python train.py --num_hidden_layers=12 --hidden_size=576 --num_attention_heads=4 --num_key_value_heads=4 --head_dim=64 --intermediate_size=2304 --vocab_size=16384 --hidden_act="gelu" --norm="layernorm" --norm_place="pre" --norm_eps=1e-06 --positions="alibi" --qk_norm=false --attn_scale=0.125 --bias="all" --tie_word_embeddings=true --parallel_block=false --extras=["capped logits"] --init="normal" --init_std_qkv=0.0173 --init_std_o=0.0259 --init_std_up=0.0173 --init_std_down=0.0 --optimizer="muon_variant" --learning_rate=0.0059 --lr_mult_o=0.907 --lr_head=0.00816 --max_grad_norm=0.5 --warmup_steps=200 --schedule="wsd" --decay_fraction=0.943 --decay_shape="linear" --final_lr_fraction=0.0 --batch_tokens=[65536, 131072, 196608] --max_seq_len=512 --doc_mask=true --train_tokens=1170000000 --max_steps=9960 --dataset="wikipedia_en"
MLP neurons of a small language model. Each row is named by its layer, matrix (up: input weights) and neuron, and shows model dimensions 0-191. Each number is 128 + 32 x the weight over its row's rms, rounded and kept within 0 to 255. Numbers have three digits each.
A block is one neuron, or neurons of one layer that tend to fire together. Before each block is what it responds to, as a language model described it from the Wikipedia text at the highest values.

Responds to: Mid-word foreign name pieces. Word-internal subword pieces inside non-English proper names and words, mostly Japanese, also other languages, e.g. Hide-y-uki, Shin-j-iroh, juj-its-u.
L5.up289:129139157099169177119113150100179163122056123191156142127151196113136079118055120164122109184137165191081112104156141209130131109096068128141157157106150105144116142130149146203129154149053138147101072136113109190110096144149186123159115173193126118173149108084168129125102155057101130147113174091158162118059070118124121144138081083125162175150153098093056129062120181171139129093135154101173112141153153141110151144122158135140054130020144150154132126178139140104084130132089114105093136154147102166173137119098138157138175138142105141163138140178126166102108168146133137177
L5.up1093:106157109143149123086166139084145129080095132138126135157105115138123119128123098142169112139131135122067102117131151145166081097061078132185181065084069135073080157128095138116059124112146107080122077112190138140126107172179128138195141138177111107163154182167103079157156154136119131126121105144074167099088065131128123143113137140133105095124153144093144180209105150111121146119133138132173150151174088104104178176147092103113069104113111132099085166125143147169130099163097116090141126132119233131143109079127123088088113155112074155142122182163104079113135186129228142167
L5.up1231:159160173106160162096134102062138181103093147132118142139120159145164144117107089168131081200133146182121157057114148146106088127096122109135171066078121156146103104088159122157053178143116137125198092166145171148133068131205158109172145140149119178182182106145174104132192157121136117135110117148134134091111088103122092112102101152076143139084170102087126181098141166161139088127085142148120152133111162140147092150140107118137090196092102067129156090164117128116142124121098191128094172083119161161140132024077079117139092122114137127136037148127154164107159149152168145172
L5.up1419:102101211088094147121171166113146099116128155153167135125127078186158172138109096172125130134203132204094153142134127180178072122098112095154108104148142086143112152149143144167120059125165150133040137096147075216161129132101118139204153135163045107186170145181137146146124048118116195131131156152119147127091091138107188172179076095140104185133135151130065140171198147097110091141121114100168095149137098173109120125127122132143094070141135120148094156132158124091158089167147117078119144057158210138170128107134150144065164164126094106102090123170111118120199124127173165140

Responds to: Noun-phrase head endings. The last token of a noun phrase, often a head noun or its plural or word-ending piece, right before punctuation or a preposition, e.g. damping processes, dom-ains, trous-ers, table headers like Rank and Division.
L9.up27:154129086149134079161087163152079131139062098156140138174153095121189079093048160103188165094135178131159117088088150130127102101133136132101136146092103121096140195067154157155083140158143153106113130154079112055084174069157140171144066119165169149146077111102124170163146100144096136125095115131185165152155196177132156082119137095063168123127177149092169161168121154107176103121165114093154115164163157122148120115056110161123175105113167131128111124126144127120115184171075052101121157147145169110132112099085166120116112172099114137132176151097083110186135111128120122095
L9.up241:106148117189129130185089164142102132084117167145183154200111122107116172119146136167193087173128144124151156169079106147126173096099119118120083255164174118156124122147066142118143106092176135151184074178090115141089150157154094072115157095170144157120096174151102182165149098154123166133138148089169116173118112128099108134144135119190128142134157115121149077152082147130112150125131101146046220216124133111139097125150124122133113115091120100190164133133147198137136184170074132107125155118121142165110124121094142125147075169187147139182130119156126144086145111099140150116
L9.up1273:125143077147153130194098129156099160115119108074113138116098125121135137116128086088075073120131146148129120146074124091132071052096085134117128049077179167142118118141175108137160174099167104078082080158100119150063115103172080107098116078160121157108117139140135102111183154115140113126051160116150142107107136127175084068136138011099169078154149096085118057126081121096174151156130056091111132160121168112071133138120148164104099149130097164098125081074104081137120101167176117165100175097123097187111077134073148189113120126160087079106144114153080077132137058118143092150
L9.up2046:109062146123086110136120127105145092114079117108135137123142132084085111142125120112179109131036118113176142137098124156144171142145158122131098126092184161144087158161079099145129108136153154142190106116140142104152107148147080131136189095156099085119151109111071190118091112137136100096136129116139102130171164062095161139143083159150086126122106109130095171171102143102077099160127140149056129080119174115139145138189155087130153182127114161153188117138171127101085162086103153068086132083113177111153153129117186093119098087130105086183146140138130218128059119121106143146

Responds to: Head nouns closing noun phrases. Final nouns or word-endings that finish a multi-word noun phrase, usually before a comma or "of", such as simple groups, resonance structures, Fine Arts.
L8.up310:089128073090090134116154152140153177087102157128142154130116143183121147134139171069137117164112122162073156096079157084159087104157077142048082219172124102109115151132191104102165087118117115103109154091132163161099124093125080090094139176053191077154100104113176183094081124091119170115149136128119134126132135157110119154073138103140121175096180123133154135090161096139133108147171046085099115204185163145151137109114130098109084140127140116108149100130098110130167101122200143099132107169085174101173173139045159201147174168116137124146135114123127073111119084112096092151

Responds to: Digits in decades and centuries. Middle digits of years written as decades or centuries, as in 197|0s, 2|0th century and the late 199|0s, plus a few other numbers and period words.
L8.up684:082122161122128073134095105162138113127072073149098093127133146078210154152150125104086148174084136080125126139074082145191130163088103108129156068116159123192174143117137138125139113099160124149096136147118111177131096182131144157096128139154123151108138110093125161062099082094121110174128081089143088126109129079112116119104173136121152138136129096055125138115117098115179168075132106155153097167166141132118124139179096058210075091133174128166134128084125159082124137096112183159133135172136143105116129161152115115131167124105141103155111166167073143141091095142173148147

Responds to: Transitive verbs after subject. Main verbs (often transitive, or a verb's final piece) right after a subject or infinitive to that need an object, e.g. places, compared, found, to model.
L5.up506:110226161142127127125139170093135051102081147136113078084143104076121145209204112156117175123088165077064180080150075154196115106089121160143078080089120160152078170176077107127154139076125119107116096056035125134155091097093085090120130106119101063141179111128196174154174110127144086140129174109125118194108114069088082113190144106106150155165198106114165096155127102150152144122127086100111145139105108124140111137117062079127102121091105074144150148139103113168123120113183126158167104159131135164171133131132125135152202106135162099175144132177135117133150098107177170125
L5.up1137:118155164122115130138057148095091101143116113132124134097166140167130132142154133130210084104123123148229119156121079129178125103123101146108127069156112073107138086074080140207152167124148112110173130150117140128124175133093101143139138120187069161141181149184148105149103112129135132162110132099117116099159111113088110100114149132118160156136149081117172103161191126134143145176200139095135171114160153091111096113079143135121112108107140132172122087059072110180155083126112149071195139189140121179115162158106136175064100153122165137074113096191082128105195154087142118139
L5.up1408:100145147188144132137101125122183086141123146090111144147133142106139148117196141095100095108150161148158151153111181080111146081132113151109100021189165098120126110077081102080123131083108127133169133123153149107099110131114125118114127122115196167088165074163144136168133094097133154127160154149091176157124077124090132116130135080131146103156198119150138156118126126132160118105121123171083119056137111109074098106121149076166060119126154160170120136112040129150162129137140169142196164142120154148101138116065140180080132117147173136148093130154162055129146144121169160156
L5.up1734:135109115169148120154168116113120103143109138092091114211149088112150148142162169163116063170131134144117121136181117070135129095152173141087123033152148148091130116120096153175110135102128140135130114203133146117100138066141103160115148147125145128181125074194128165150124133112116142110132144128100110085114083117149117086096078175112084088165172105105155157155146195154138143172156152119155092128109144139141109182144069128081088112123152161173133147165125057117124129159137123140165168091157121155127127121116117102101164150174186111156122201147181165124148137112168138139

Responds to: Before reported clause. Tokens ending a reporting phrase just before its content, mostly verbs like noted, states, revealed, or "in an interview", or a year ("in November 2012").
L9.up1057:118117175091075073139126063127167172112109159094123112176074080145163155174109125083134181096104085160171133127070079135117111115179139134163048202134144119194123123108117163064138090155152106078068092117071132109114156130127089153127152169165128104119084165097120132095135139141118105095130129138164134121102062134063150141067162129100088149081112163103112101095116100124155151118080151096100184133090154173159126146096164080161105085146109126159157156179112142150152071178124124199107150125151127122194105111073123071127115121201136150083120087115181074102179077163120144138
L9.up1684:128209138168113096158121086184163173143157159116154127078062195166156086167089116165155105100127163122125128134103045156164145135125113187174062172110126157170136146162120159096144180199119140107152162146164122109113194094076185128210118136113126104118136079094127126118102108152156088112104093132139146122134123140138143121054106132167131142138165165127092063172097099138178116167152063111139067127137095127166110090099163179158074144150114185069113191100103173125126108109146062116091172129086113143167149101095154078135115183135115163136140063083116090167130111111156124152
L9.up1692:134157116110130123158154150100138179132091141113092097140126123120132081147132159156146097179097137145089159106128081162161129098075084181122120068114134172149149160170166145178155094095129063151092151152153092125130153139160105101115140152121101114109200143154134100085188188109105101174156089173149128074131084125095178112128106113165161127107184130139135151150083123137128119164060122145046099077113151146110097100161095180161152148088105163184142128106064165127074082169133075154101099172156124118116082153153072080129152160088140119108153143092162069074118152093135151168
L9.up2233:154127148113121077162139155155118135137137202123086117133106060125168133135144146188148170108125127160195123138126134095072083075122122097128179114109122091155175159169121115188148099146186149153117083169148125115138090189137115099109115133096146094156108109089091204130188093093110073140151065189152100147125147140129116136066156165138141200186201130097145078090127171130144138142091134138092150123170108050116100117096118210168086129144099116156139160161116154133126120104184125138142091157118131090168149118077050159145082142093135062119128109182141028095178116125221152142

Responds to: Time-period qualifiers before dates. Words just before a year, decade or century, mainly early, late and mid after in the (the early 1990s, the mid-15th century), also months (March 2024) and his before career.
L9.up1067:060146154180154100191029111175088093157152119184119101168139177148133051138105160145110152148126083093105145087079103128056091116174134197160072100101173178137160148097104099138113187118117139125159140097156114113083119097180116154160098123095125109162054100161129140179089149046098151154074152118063163131117094143139120125146148106124141141104129111109162127152070083114116134134133161179122119112110145123122133112167120078115109162150145132130117159090128149119119088074085168111124081127102067116109108146160095171153102159127155087130157086135063162126121123186064113185
L9.up1224:125119158083130131141116127128107083122102102149081137161109133097155124121185141110135145126135152176121124118141204122129144116138140106132110125064103115172142121110127132096147145106174128127171160171110118177117135104146141122105099180110155114045146084131118091180059118110170075174092102102162120109149124129181117139146151159105081121140156221101101096080169123165104089136172100181096150142120179062137091126159134129176082144156139199138138118107172126111132141091097144152113170133110137109162110152094089138137112124108074103148103063113079156160110124153153096129
L9.up1465:090164153148123084127124082162140162129101133177147160119127187124125130143100150136118156061122042127075109096110136117118160056153134109146151113151134137119119127159102090125144159139175098146105164121149181080143112068084202156150092102107116146174154115138114163131187153167109092125106101122152186112102110125173123129130158183135125117095075098118150157117098170130144081162160087143172114175139131156113170200103118191123155082168097095124122135123158122118169083068134161119132046114101114189101139101130143127076184131125066163115056174119145114117114068159092109098
L9.up1729:070180129191112174092123152133129140135114094150062165142137156131142064067116054107099067101137188126093128154159103127146135159090097166132112094144119147141108119127129093146130151151111124111112149086171184127076137216160113158124132139155140130188093145084109100130139118121139152152074083153106147152124120136140114125200155135159136144112192142137146069150128181117245128132149132094153145091080105118143112106151092121067131090092102112086153127113137140116146167106108147139133102105081183099111088054135092102157118114155085144120136116155135124154103099211126192135

Responds to: Plural noun endings. Tokens that complete a plural noun, usually the final -s/-es/-ions piece or a whole plural word, such as documents, caverns, exercises, lineups.
L5.up36:125127093137116078149125144109136118145089140075154128131176104137080133111090081151175143101131091090137135120168119117093103189151114178126159037070081078080139167109090132143146203141183142188154112112138111076123131158146117207118161077133164116120105086115139102058179123098142107103171160121147157100121153173143137149160115129174154131135144095078142101089119155063220144148127084128154083183114161121118140186108157081120120163115120062171114094170093102122139152117152176142086123118110139157064116172119158138106138122173115105149075148118088172115121138145175105093
L5.up1179:153140116142136122112104095123182077145087072141154098075097101119133178092130111126129112126124142128134103127145154124097099125182080167137137129124125111137116154113167137128067131164133123161114193117132127148136111097133110166099152126070184149113079145097111087174113102126173145105127158165159122112089142174129101147127132097123109097114107060090175117123122150054148162079090091107141125137085168138070132154149167099094061126060131166109120188200163093088064118180111137159069163099101131111138153161081120184101141081205132122098133085125082127073138144145199098135
L5.up1565:097149101089121121132135119104128151106111115137125115128132085164150102136146089105141088137141150173108177065153095107065079104184122177110111222137112134133098149088148118172122121146185152162140158118113120053068149107128166129100120129070192107140092150123054152104119112090157133145174147165132149125150117124119125110116166131098142102137095150146107123076189089086140142105094120108140077182105219140066133144143185170087101118054106149102115155171098120206124152094077132152115181118112137103145176116088096147097130126134089098170112097088082154166148160157174084134
L5.up1966:093153151134153142142165105164180127097124123096148119056114134114064136135090107149173143153118132106147157079078165115143069111143166165132073040128138130120110132126152165124117147076125114160134151131074080128150076118107068146131103180120213129076125140133211155144057068126135154123124112107147125166162123197117101144142129159162150119138066139155163155047151128110166153160129117119167127085193157171090147123159197101104090083141155126095083128149195087160165177151174157103185126126096139176182155163127143125164108086108091086156134078164127121143104129140118133146